Weights of a small GPT-style language model, trained from scratch on English Wikipedia: biases.
MLP neurons of a small language model. Each row is named by its layer, matrix (up: input weights) and neuron, and shows model dimensions 48-143. Each number is 500 + 40 x the weight over its row's rms, rounded and kept within 0 to 999. Numbers have three digits each.
After each neuron's rows, "fires after" lists the tokens most often just before its 100 highest values on Wikipedia text that the model never trained on.

L3.up1363:517532596521446467510591467485471509441486452528489507513475450493523532491444477537527525522516513514540463447540537466507492419459572514479549534501548549437519503497398480481490554535503545532486458476563485465433496512535541481483515491471593571484503498486521540528540517546457497473
fires after: " ", "te", "fe", "e"

L7.up542:510533584476494565498523460463554481476546521539496469546478541466524513515477525515545573471534519472522446470539497562500481520480507469455515513491455523491563548416493504440514459495513506467537512453571500429460464490569553499468437488459501522495419463546480480395512495525487460553
fires after: " ", "-", " C", " |", " of", " by"

L6.up889:496587499506498497485517457496547480485558482480405516528490529452501478472450469455496471435439485475484433516543488481471470472513489505487462476493466509522439467505435448559502533550488584471458519481462431505404512511574437509517566451440489470443509536467539529518507566566475486472
fires after: " p", "p", " sp", "s", " of"

L6.up728:537467554487486526461538443446497543446575565562395480578458466467556457425467504503469486495504535524591433537416470518526409485494521479444573498546475515529484521522464502486503457438526504449488461470493525474446487457480523488417463532489458480458528582556523462451494505583563532512
fires after: " the", " 19", "-", "|", "=", " |"

L6.up239:564510549478535451468563492524478502485510530573477487537500483447502512468550451529552469499500491550605468523441497528554431464510468431466531425606435513477471535518539391542564493403538501500450508458532499424467413494549478519464545523482515556448533438527517430486535445493548519528
fires after: "-", "ed", "|", "n", "---|---|---|---|", " No"

L6.up1044:487554525496516480420491473490557569502460479575507497535442498528523480511497529516561510440441561503473460478541494417535514501425512492442538500569490490543489551499434493380530551465535495575474495530441502515504533483512539478542510525511507505508466489565509477458525512506585532457
fires after: " a", "A", " the", " was", " co"

L6.up932:534478565489555500447510464485448512453509462501440442475512506527480538527520444460484433514473579591555444561457506484461457450496505458494465448622412572510471562517495487536593447538528458570474588469447505443448476518489444507483557517458502470534498487473468466501555462509574534491
fires after: "|", "\n", " |", " ", " 19", "-"

L6.up946:545471464523543482461490472429520589466519512525532380455523483535512452460424494500518370444516549449464431514527509430502511489479520427487504561529463452586509497477518616532511549522518455438470481488477508448498532494501485505573491577479494518454488504518485549476479455467507464567
fires after: "co", "y", "it", "ce", "ist"

L3.up832:428485576480444528478512482476471514428509483540469544487484577483453530455546501476449524539475510564551516550585467568506418523497534459529546467491477553463482481583537512514478480459539493517475495564515382561405468450523472545564495501437515505545475494599438496505545507500488541455
fires after: " 19", ",", "In", " March", " December", " in"

L6.up741:552537497496487502465510543486549517460553497530499481468505453540499433426429565492483472492476540492467478464534447487550538547443445456387555481477508484553540510532446562526508537501517557420493424505430592521510495523482494456455500460496554460503494543513455524457515535583509537544
fires after: "y", "t", "er", "ist", "board"

L3.up545:505534507473544496462540539427451555524481453475439454527460457501508486473545520526519555475505533485544493483566435524541484438479514476548481379516465492497454595549515515574500494557547441519484503456427477518456467526551432515592444488473473530481449545561492493472517480541501568511
fires after: "\n", "In", "A", "|"

L6.up1275:490488493511484470479502528505518508474507475529527538519529502523526379459410501534487442498507497554509397461586483474465507500460499505522519509570530515441589449572461443414520511473543515537517507518550561377534448488471546488519504424518489459506542479548482434459527512509478527553
fires after: " st", " d", "w", " ", "–1", " w"

L6.up746:551521512467552538542533538483590526490486453516435518574430523486509507490454501486557454436503555536487476428488509442522506518505566536501503537490476501450511506435535420551559526464535490532499510425479500500499554449532432487519506577488496443469503401476481486394494551484489529530
fires after: "re", " pro", "c", " P", ";", ","

L6.up1466:438510615470520553468435392462514497450545513513506463519502526462537579489493467544539484470466487546537453503488457504515459484545516425524537516508436494460420510513448484500508503467558525533453520488546511491456518546512557390531514499524541522440453508538469526509544452473477510465
fires after: "e", "arch", "ur", "te", "em", "mp"

L7.up1336:496455562448485501493508485498541588503527575545482498529484521431569397543478527489499477466502494526514475474469499421626511574541540527505533482502416550462547425461503458513500517452511501530522531498472548504502461513507543460474482518493454510467507539482404496468528570484543519548
fires after: "---|---|---|---|", " |", " f", " ", " W", " June"

L3.up602:566516604542495449527551493381510471501476514539485546528487521564564521470484545525537469439547485498516472506532465481459465474448474523436500445510414525463548551514471525426547524537495514415513516494497474485520464483557490422499484423459504557545477514527487548526534544523448420440
fires after: " in", " to", " the", " of", " as", " at"

L3.up330:482494532543533469384497473466477583505513565457491397576470516542479495477492532553452435452504515472566450521446508493492439479523515469491517467566540502470510522538440471550502447480556505495474535453454471476489440431525449530564520481436573526505440569437499487511463411540536500478
fires after: "-", " ", "==", "|", " re"

L3.up1019:486476529437501570470543538532473500384483492499477478491476539542485470478529518494461549518489489570496505525484490560479404442500493508464547529535420497518536465561483543490522510521523451465485501451503544489469495503492507563511521509470519463509486439568457499520535456357477552516
fires after: "\n", " Party"

L6.up1533:439515526431482499432507503429502536472584502481463494526508398453524543491457570501444566493481525572523431532469511547577470527540465453497532547461444533444502569481592546540494475448508586501479527510459421513464447502492556509517515471437555535458551497510527455487525615598487523468
fires after: "d", "ed", "st", " part", "s", " 18"

L6.up390:430460478480387510510436457432557523479488549563477485484498525432554491506478449470469568489488511551530501505575463484555495557483463503488523471486511573442491503508510505516510436491507554484489546536488535553550483445525529483533472549421507481456515464465497515476529519495530489463
fires after: "20", " 19", " 18", " (19", ","

L6.up1247:492547457449532493474576505498566456455491508514438529495466515538510502477454544421431517536488527535474465572569433518484449510512535503489500462551482548494521448576537435534494607525529525482434586512448459492465521532521512505429582500500505463505487512490510485453451479522416536503
fires after: " p", "p", "P", " C", " f"

L6.up1448:476500516458485447464538505510502529469533512516485532485499547389514528521496578498488539538521509518505442453501499499493457403522509528506492524502508508450432485519463490449539564514469487484455512569544415413459500476582538560513526499504515513541486525405508483476528548566475536445
fires after: "s", "es", "ten", " take", " trans", "n"

L6.up1012:463535464449544458538497562573519491478585533508544433488555539510546424487428443454477456440472570482443464556525473482519509593493494533491511578518537441522472496560532590530586489552530565444495489556440512498501493488494529486515547539500472506481513473558468428485498532449469524580
fires after: "y", " Go", " /", "er", "go", "o"

L6.up885:538536506507520467522571437481496481482480540518476500547524479529437481475487476450511435418515413566508461429522525481510494502519544506438560485473470556501523501453458495475550560434539562493516488485484440451532487510505504441397484491488471474452493529538535526511582508506483520440
fires after: " "

L6.up1517:543545532492455506449452523508506477438508466461526478514507554448499446498479543420492461522424512494430464480491485454486482576522538430516487498505564470574446461523469479460545539551512521492488451439516527444430497503485437473519531506455556463475486565507471511479485548563486492464
fires after: " p", " po", " pro", "p", "o", " ma"

L6.up1405:468536505532547428445451366511485488470520445538465429488450503525565483495528489523505467448533468481472502528629458442512467532543465486489559489509442532516512467460529410502473504492520452527478582482436517488592483549508496411424512436449440495440423499534491518424501529508507515535
fires after: " ", " in", " (", "-"

L7.up713:433570551491504471485536511481424451484522558529523495512522517506539525495512541505498465534442523529479460472514527538521471479504398455460468496514526494494536569508452479443492462492501545598520499567469531383517489452512545416502534419502509472538490505539474499408529509562486528537
fires after: "s", "m", "ul", "es", "ur"

L6.up659:546502539499484520477477519492513487414501523520517461510497609419522513498510456480466516505451487513519510504476513485471516432434554398428571519505523550521504465472520454482524487508516515541489537518460597525501527506471552464620539509460534421477454513571462461462490458529534477551
fires after: " Ma", "re", " Pla", "la", " P", " p"

L3.up695:493485509539484523441548496556584489502530468545453474521455482449534556463472527551527505550448422478507468487461448474456463539441497531451495429516526483439493673509493483404513563541529535466534447417470541422513435499513522512487480506467511561525508508509558467512484483539521474494
fires after: " the", " ", " a", " this", " The", " first"

L6.up1306:488530505450531552471463439476500507456482502532447467535465455456571506464530563526500449437556554497488449534477422538467488487574532546426480478520483485455500463473491457451519543475513582517510538488524511449476463485593509393529468574412538395474492504500527416488485470550460535489
fires after: "s", "ce", "re", " comp", "p", "pe"

L6.up761:508506539542450440486522491385592481494501469523515482510473482471523518416540553521553481550523570458484452477517429460495511494458452483419488429488468500494434591569425475465483499499530494434424508457519545475492489507478504475451482478518529528554484460481528525482512481512545475507
fires after: " |", " the", " to", " first", "The", "th"

L7.up231:496470458519536457415509470472446458466501463526507540498466509563462551494460422537564510442406448495658491542552485543559507539537481457546519522501517494427466433433481490480516520523584482495445521511504471536541568512504459512511483532537439444449453481497518509515529500533418552473
fires after: "′", "°", "-", " re", " in", "b"

L7.up579:494519533554562502418545513441532473500434492470470535508469454549530464510463496496527496488464473545567418473493516475470553436478477528442491450493538476511431534518446516490549554502508516484436531534449484544476571499419538423452579552476498463471435518528424496454525452537503553478
fires after: " the", " was", " an", "s"

L6.up664:474519518401463478489540421467480524532529595512556449558480458461534515470452495491495496414501456514499437540523489482501513585525452428534519509475490530488537509514452474540558518472556554485515495534442549462432437442503494448491552514461503532487490483534525491441519514529507509595
fires after: " |"

L6.up1360:396496544517515510567519598474529545547548558502482502515480516489514507483489514526449437558502527573542400552512548472511473501422503552548502486471454644528502583497523509547545478473509492561481449521520475444513492461530494460437503494424426477487496506519567492467527513472501494530
fires after: " ", " trans", "s", "f"

L6.up134:524496500477509600479458501519527527569494474527499517539502444520485463463488542477464496461475498556450449512429490508559396507504585499531499485537493452445515534507448462451472485451543525506526510528581556507483562499457517428421495413442554462523463542505467605491551503546461559451
fires after: "f", "p", "mp", "b", " f", "pp"

L3.up1519:469473484428486508457588479464514537489493566436470467530492593513514557542514556522413484376443443547485547466469523519506479413480535509512509537532449481448544564484478446483553469518516417531498473501443525461489508556495469504525541499551497504527456501524437523516520482460486486456
fires after: "\n", " (", "|"

L3.up993:487462508398441453517491487504454539514558464566484507496491443470502562517548507558490506517481576489506435478528471504446415583447500484482562450564507566468457508527499503487502453478497548427487521454547484423512415486530523561518527576462517527483480472538480501521530521509495503468
fires after: " 19", " 18", "20"

L3.up108:512531510388439456470547531415480520500531498516464524527476479478496512504474534446509527536531425473510393488512405498512517537468522502452480425486468550435490552503473542503498465504515518468504484512497448554444418480549514432500520561476558499512497562571541506484530579567445471477
fires after: "p", "mp", "s", " re", "c", " comp"

L6.up1303:475476526497482458487559466540519549483506469483486515486486460451491503558498477484476527500467520546589492470549497481526471434553520441472453447507533548497479503524463450467478518447476499518470527552481510423484507481541482504516540491464514465557482517474402581514544541551541525470
fires after: "e", "fe", "s", "n", "ff", "lo"

L6.up642:478504476436499546463543553448587481512472520540464447591473504414441488473513448441489473463499525511527456562552495448502504415453492513435663559494440477501469543525512482526533561493529538508505453473519519433522505514504507474521463446493450510516444465468493505476591454495479477495
fires after: " ", "M", " K", "|", " |", " D"

L6.up1497:404534480555496596485525483528571425470524523498416459535447396504520456485497459525488467466458506474515459463502488527506440505495576542540508432472525512516448498585535512510453499494585533554447482438498489558500504437539440503485419456474514517494455479519495511463442436505555484540
fires after: "O", " O", "U", "-", " U"

L3.up1411:466471503507441432474484467500479571525483441555484529525481428452531514468443528505414647494461556477531503548562446455464438526534522453475421511509538517459491514547487516480534463456512552468508523582531395485519459482516422490531492531466530545487458513575404557507502565574502421466
fires after: " 19", "u", "tern", " in", " con", "us"

L3.up515:456422576493423522525527481516496512415505495572473598504488542512466539509532481531438496481498527549527464483570414446540464570552598465481553523530504558392494488519491473422468464502526535497470470466515496496469467488600527504521504522459500603461486533550506472514526494550490469486
fires after: " 19", "In", " March", " April", " September", " 18"

L6.up1437:500547513440437458460521491493527496488571496550411489463476526493509529485476565486442403524427397504481521454543457486475462518523485426509550436450457549514523544568450447477496470488488593485484504525480468423471447536511565530496520433452584512524449500558493506513498498600495495561
fires after: " to", " can", " also", " will", "c", "p"

L3.up303:518513544568469530449535459457540579450485496564432529529479458513562425404500512522556520493474531485529488499490443430519492405415413470485488418542551481515423604516542471457610501448525509480476471476488561511539499517482517474493468490496536455506479539483498424502539493558521516497
fires after: " the", " a", "The"

L7.up525:532497590468541516500431488524468537498531506542510399484476483403496548475529432531464464435439478491514463504493578461454498479465441495456523458445488518487414542487433488498485493506513552561537524513435559511419502527506456537443566485439481512576475418569537482489521482539549498425
fires after: "n", "N", " an", " N", " O"

L7.up147:475498549449535481516610409487481510472545499549511502523495504531491496476518452463482467513433475411516573495559434463521520448563456496447512486545458527482444471581523493487556497472445448508422511514449524518468461545507526478543649560496457420472481509531462553473489504518478534478
fires after: " be", " f", " to", " F", " was", " He"

L3.up1222:532564547511499509526545480426536496529470502504446524561503591556500528522492479446525489439528503512504539474548501545541524477436434519468566451493428499511541550537553488533477518492515502456470419554413450435439498516505437491465479421498482499564477467496427495403540506509494503569
fires after: " |", " a", " ", "-", " at", " an"

L3.up1011:523486526428503543498477555526572521483534421525463503527413487524496525525537477470483503496453492526570486451571528458564465584476557460582530498619542523424473486498544507519547480435543532472497592499524437484499432479542444508504528565482520499499484486437489443463527523509446505501
fires after: " 19", "″", " 18", "′", " 17"

L7.up1337:527490600534502560510566434547495508474539478508436513436386502520460433462520550484518506505531516483488516485439533516536561521481526458414434485537517496562474488505525478481511534457547461446457543521507585509442509504562531530464524426559543458520474485459458504416516558503488525498
fires after: " F", " f", " Fa", " He", " \"", " O"

L3.up866:454515536450499440516529471447479454507550520499482405511489429474494421504456586447477508479510420489519479508539502414533512561520454492541470403490515544528519472493475508525512525520531514433491491521468528554459405487496526455473546448518532528499467483450459541304517542518450446466
fires after: " sign", "p", " f", " p", " comp"

L7.up759:455521581466513458530464397452582513415498446551534532462487445486493501486490492474539487483478553513581493446546466545514430458469478494455534498474488474458496478504534477493514487482531553470492556462457510524478481500463482431479474507495593539389500501421527538481532559485479539466
fires after: "te", "ed", "li", " Te", "th", "e"

L3.up406:544458519494488549437504508448506521483495531554448511557488522462449477438478479469370477465479489519539451540578524469555457566490526454536492472538441537428542492549417576446539491459490551475525538534499441540543473498554515504459433526444458570479457496496418474533495492498489478490
fires after: " January", " in", " 18", " October", " June", " 19"

L6.up855:440486554431517501478559541478544506503515545487488447475489479552520508517406515506447477517550545527503420473470535497546479578486514425460533427482488554453520584495512528473485490541567476565459532511486538473519450490479531445502505492487552512532476599528521528475495544577470548542
fires after: "ist", "est", "leg", "ent", "ef"

L6.up792:434486544490561549430613537517467475467517466497472522499478510482475533514506486501499417523444511486585493446483466410592494468456509426425459491517498508463511541512526511473556478483547477544472537519534524456472542447522565431471511522511489538561449534477527557422556490559534552488
fires after: "est", "ic", "d", "ef", "ent", "li"

L3.up1068:486482556517494561461560503477470519473567469547429464502482525527477518541527530572451526437455516458496513495497434500543449501528541505541484528539530555439488552600473483556473445542496482523516493526462440536439493480520542509554468559461522505445488546638443486483525511536466577500
fires after: "\n", " 19", "20", "In"

L7.up1245:460479506461480514494503525501566493431483479485493519489455484421460419479523515498490481522516514562487487555477438481483499561450532497476470475525480598482510466558516455500537530438496475456519476498518540528538407478522530448500495550464450437506468510488459471518539460490469527538
fires after: " W", ".", "r", "%", " f", " New"

L6.up561:461484502510526451429526457460576531499514501558490504502516542557517456468525468483482442447499533430492443522593515449431495543432540515451450451497498575467446505463528508447478457455509503483542504487408445538522458490542519471442508517508479568467485526507394467441500463479544502527
fires after: "-", " |", " De", " in", "al"

L6.up1067:426473475540521508526536519515502473426513486458505499514518509402481588537489481480466488427487469563545495483459540546600492430482419448466510546550478522520478532450534478570467461460472504547498609506415452548482517548537466499468536455436545434393504507478481502489491467453534611541
fires after: " ", " V", "\\", " 1", " S", " P"

L3.up343:547470514476488422485572506386523511530546595481527496499492521556475512515400553472512432434482423542523478464462432505528511481509523520501482553503512461483567474525481499500495519494515468431485477533548453505508477501528524485429522471479495598501490531573496483437540460523483460528
fires after: " |", " ", "s", " –"

L6.up986:500577519482539465516504516528497470491490568487534456532491491496555485429388567490599483502492456534522490558487540637453518437505470480456582541529442508532474499425458514542523609490512570533448494488496529463453559521493520458467537482522508503511519510484484545419527503502481556483
fires after: " M", " ", " Ch", " m", "ed", "x"

L7.up727:507457493472488455443516450508488577500555522540506495619507497407531518414502521509496518441499439520580489489503476503588409528549518537512532515511472517410491520476414533412479478550486521511528476515527561503533431446536505516537486425479457489436523452497502568476561536477518465490
fires after: " |", ",", " on", ":", " –"

L6.up246:486475518529522500548518469567449394440550472498482494477504423478501549539451505530506442544522457563505492421504470487456488457490440483510541578517365512556403520514467489556559623526510511532463488510537524481539498512487433515454556522484505496438512515475546559474515538532522460503
fires after: "or", "ro", "n", "udi", " plan", "ri"

L6.up964:492541505505502502447535564485541496481475452496500493574460459547533500498483554503542472451474469532556479503474454582516483459510609456521515567458490432487474499510503482521508540538495486485480550530557527469445491506502441406490510472453536523478447557521521481480505490550476460521
fires after: " ex", " p", "p", " f", "c", " Pa"

L3.up1438:439455465518476458484451482498458491449559484497504538576477567453500557500502486494499527459436413522569468547550549609512492521565462415584497480556454537450494524557504546520441505513504552490448472500492517492500502455566435490488528517474514478450504496512487419524485454502487494497
fires after: "′", "°", " 1", "N"

L6.up1454:461512556494543533474523557501504561499552585501489537523503511458518473469482467547500500504551552485465440548468543415509490552480546492512511445576500576517515496555423415556535527529525462539533539568506556509498441461505501441469472571436411511497467457561591506467622484473453518494
fires after: "\n", " ", " his"

L6.up709:513502507559542453536469504502475532447528491564515495503478489541471514452465509509532476515497564480454498487444462416550504522465580464465512503568552455495483541602478490523528518472527546483475563517468533478556501472507474442557502468422517472516522500544481426493458574483522460576
fires after: "s", "t", "er", "g", "o"

L3.up741:519552556464468440463506488497538544558509512492491553546447474498538517460473477498562465467424505511508511510468480457509514486475477467481488456509504502503483621465561431512516530505532498506451527450526480514486470485521437496497576440507518490532414482562503451468493548602491517472
fires after: "-", " a", "|", "---|---|---|---|", "\n", " |"

L3.up26:425491504434522551531549560476501512405573547498516501505480560445483517507515533550497466491483464489522472498498496509506479514437476502486443524561493512377540528520484473566523458512535446511471500499485547492434438502535487488581588568486496462529520524602530458467555475465443565490
fires after: "\n", " ", " st"

L3.up1226:487461518454495528515574557492533461471470524477452491489473589533501574479561475528485541472499439540516527488501468548500530445482452532500499508548434518465525614504563494528563502488514431484518430472495563488505414502479529533490513510534487501516463435507462482426550534465512549510
fires after: "\n", "H", "|", " No"

L6.up448:441517576466481443421524423523515542493464558432489489547514452478514464501550471540479462423461453485550506469539493457497535493494510436505493480537495524519512475482554477467546463404514495428475546518508477478582526514510454498555487487465451450495396481490538560492486461594478508445
fires after: "---|---|---|---|", "|---|---|", "-", "li", " su"

L3.up1233:521467509497520441475531480486507499511515613508488422529484422466482494480436578444509563507505422463523437484554502483508545477584529514512607525469478543456546512488453537502502551570514469448522494556551440507460471452513570454489469459494433591531451479482473572470499517483498406555
fires after: " |", ";", "ed"

L3.up340:476420499501461499488633460472497485475558480520401490485474518488503541496490520502477594476430487510547437457459466489457503435542527483549548502542527502426511542530489507562566483554513476546542482404587509456550444478465545479540513482526556566498459557573519486531553510504473584476
fires after: "\n", " 19", "20", "==", "19", "–"

L7.up838:474455548483448533447543450521433546413520499466522506498486478455529416435488521463485458519520531439557545492490452500519470504492491511417426518466466581451452464532451488435500523445512458487423493521505447519468466472466457507524590551462526509474488511489423519473533487525511470472
fires after: " W", " He", " F", " Be", " f"

L3.up203:460469439530441486486494479478598468540519547558450501578477460537487510478474510457537485494493485482547450541510502534511508535501556506501588496494510502484506555528545528483523516468518542491492481541585381491515542459477459433482495463469482481501459459481478412481488493512532470518
fires after: " |", ";"

L3.up417:542506547445406522528516487515521487489552479521473532566467477478496546526491522556463538479471526541532489474485529474436470547506505453486518512539531504500432517502549528492447457486511574489476516534564386511430530505496489501511422540448508541527507520475511478561555508569505503504
fires after: " 19", " 18", " March"

L6.up518:519461568452478517440491441472451564485506465543437404521455475468596470503538608504564472454459485428549481483465494534497430494511515427447498518474500485470549534509485501493542545510512492476481582522521458491497505549501426453513531576466550461532476537542544465467506562542518477513
fires after: "cc", " comp", "ic", "pe", " pre", " ex"

L6.up400:490519482507537520498587509521500515458514551537526477434559538456429461436483563490503486501475441533478535421481540530570467424466478520534459542529470508584509473461428469505533494486489485536526493526498517550441480558544491513419516441440513535511485529507430509510526443482563580512
fires after: ")", "is", "l", "s", "u", "z"

L6.up510:458518517476531516466545506444482515515525459538474471485478432561560480384432546486485470496503544468479407485537510458439477448394502555443515594506500505490514553532450521442503561570491497560462469471558538444444540469527529517484543494525542493468489496518556516435456513560436562506
fires after: " st", " ", "act", "st", "ur", "c"

L6.up63:492452559452532463445581432533502500536532541510435444496515398450561469566431561485567528487502469492540447463521471549461475467530533538429529573476497573483446516439504447512543502455497497551477519520525454528510484456543516494529541503527517496484505523487469540481580461518451488460
fires after: "if", " part", "ff", "d", "ed", " con"

L3.up766:489584488549516520468499469476431457498538440512475474563472471547538503493448515562480481478495451495520425522526548536456430447495516476559466453552430510544506530547478465481477523513514390500473478477511441551498538478492415481516468428491643501516467511508564525500482418486460481471
fires after: "-", "==", ".", "===", "•"

L7.up88:404513602504540542477559441497499493500463509421483497512521449463495503496506524525526476513474529562455507492494475509508520511480492499470524504487498538467452540535484493493519470462483480527453554536560475453542476430526457482507513457415534457526513517543446535496563547531521524454
fires after: " ", "s", "es", "ta", "e", "um"

L3.up137:495464533521510541417504498487535537493513564514407434582488510516429479477514462582539414480503524497516441540469493551541368521529481500545588496542430534505499473515525491478504468466520474501492498510531526473476493523525490542500516424502524485438415471442491457484504497514544557544
fires after: "-", "|", "=="

L7.up940:414479572507548558490534463486492469538514576526536490511527485485488527469474559459524446472537455500507414534507478575477520496503496466450517547543428483523546514445479515485544518534611531453477422531473581408517497553532501429427419504478517501532469480494496475482513522483512517480
fires after: " M", " m", "k", " ", " list", "ed"

L6.up1366:493451497511523566516501555592595490446550566535426479453503495525479443511563430547551508402464537521445501482484488533554499512539561554512480454496463519608490465567535419524482478486592506526479530493467545500536498489545495510506491529452497467468534443578464503465503549466557485570
fires after: ".", " Ma", "S", " V", " Z", "U"

L6.up432:491585545453460440462587415499453534506494484489473515498469456529403529463411486469550577454506514505555488417499465399455472472487506480474563493483534568547497544457477524479532507462544484500465490478532539526524528483490558476477478464487480518426457550583495518452504513550492554481
fires after: " ", " a", " in"

L6.up1400:438515503478485504560534495564525487462508515542499442524499501492542505448494483499555501486498464470488499488499464478601423526521430509482521531500538536525451494510515461543507522461461495463523525513416565577504422517550432483448529492439474572434421497524539483517511496411499575532
fires after: "u", "ir", "l", "in", "ne"

L6.up941:538522524447521501486460496422508465444492490590476485495479543530575477504527505420467547523508557484496463495545569507538439545451456526440581513527514528505512578456550506523476504522502501464468506558563488498428519539538479509514506471401514513513468458602506460325550496516540551546
fires after: " by", " of", " at", "c"

L3.up207:496537484505503510485480437484470565515552459520496475516491466487593447492387526505474441526427493459527479487544503504485440491502465449546394462490541456388406510552502556498502532514499536461503545454490505504412513445510454508490567575422573516492520506518536480510474508601481496529
fires after: "s", "p", "st", "po", "c"

L6.up353:452565467512523580521520533467524465436595536532527409532518477483519514466478479450486499446478549542501512465496516537577430417422500437526500502554481486554485549563514487593464516518564481492462542490414515534488488526511461502469555479365465495527491455493519441473507549463545504610
fires after: "S", " V", " M", " Ar", "M", " S"

L6.up1527:519537616390594455472462477521486497443532506585460428523441573499536480526539547490504513483471521471516550438483491443527494456525507501490563442513537514522452449497500442522513574442527520535507496479464524478479525497576461468538497574493564435450491529571514475422512444520556565506
fires after: " A", " P", " R", " E", " Ma"

L3.up996:460491562470513491457480411444456502432567474525489491549491548497531507495475532470486482495477545476502425476477490483440461485491524507463503436535472455540442491478486481501525493541505482536504500468484478517483529485556426478572577474478561480466502578539543456498530502545502542485
fires after: "\n", " ==", "===", "==", "-", "===="

L6.up78:470527495526531476516483572523548448507520442473543515478486457466537495463430459432456472438482592371523436452518455528497515528471526491506538505539481452496563502462501503458521507538521476501482474535528565438470538471460525539456554565491463527480452523497548492469477495563508531612
fires after: " d", " la", "go", "y", "ish", " Port"

L6.up178:504517569504536467478543426486573512467467483583496455431373486490473456439515529491519488489434430429486467499553476504539475438508582391456489448503538551561402452518505491484490511466576446533466532458460502557490517507543505427487512535446502485477503520435571526475523466472513540433
fires after: " A", " E", "te", "e", " Te", "E"

L6.up1278:465484589508537546480567532472479555402606490522434494515435513520554506514491518490525547506505518539432453377527553473540517550504536484528580433491437506504473462504516491528522498491552498477525529537496535471423548526577451474475512460432518477553477512531455426475494477493485548490
fires after: " f", " F", "ur", "r", "ir"

L3.up930:501472515449507579491559551570479523402501504493484470479480530509469485463518543479498537518457476569509513524489488550488424445502539505493561503548413496526532448592492545505520488525512479466491499395523526507471458507554525571526540530442504468484494482542455519511548437403479532489
fires after: "\n", " Party", "19"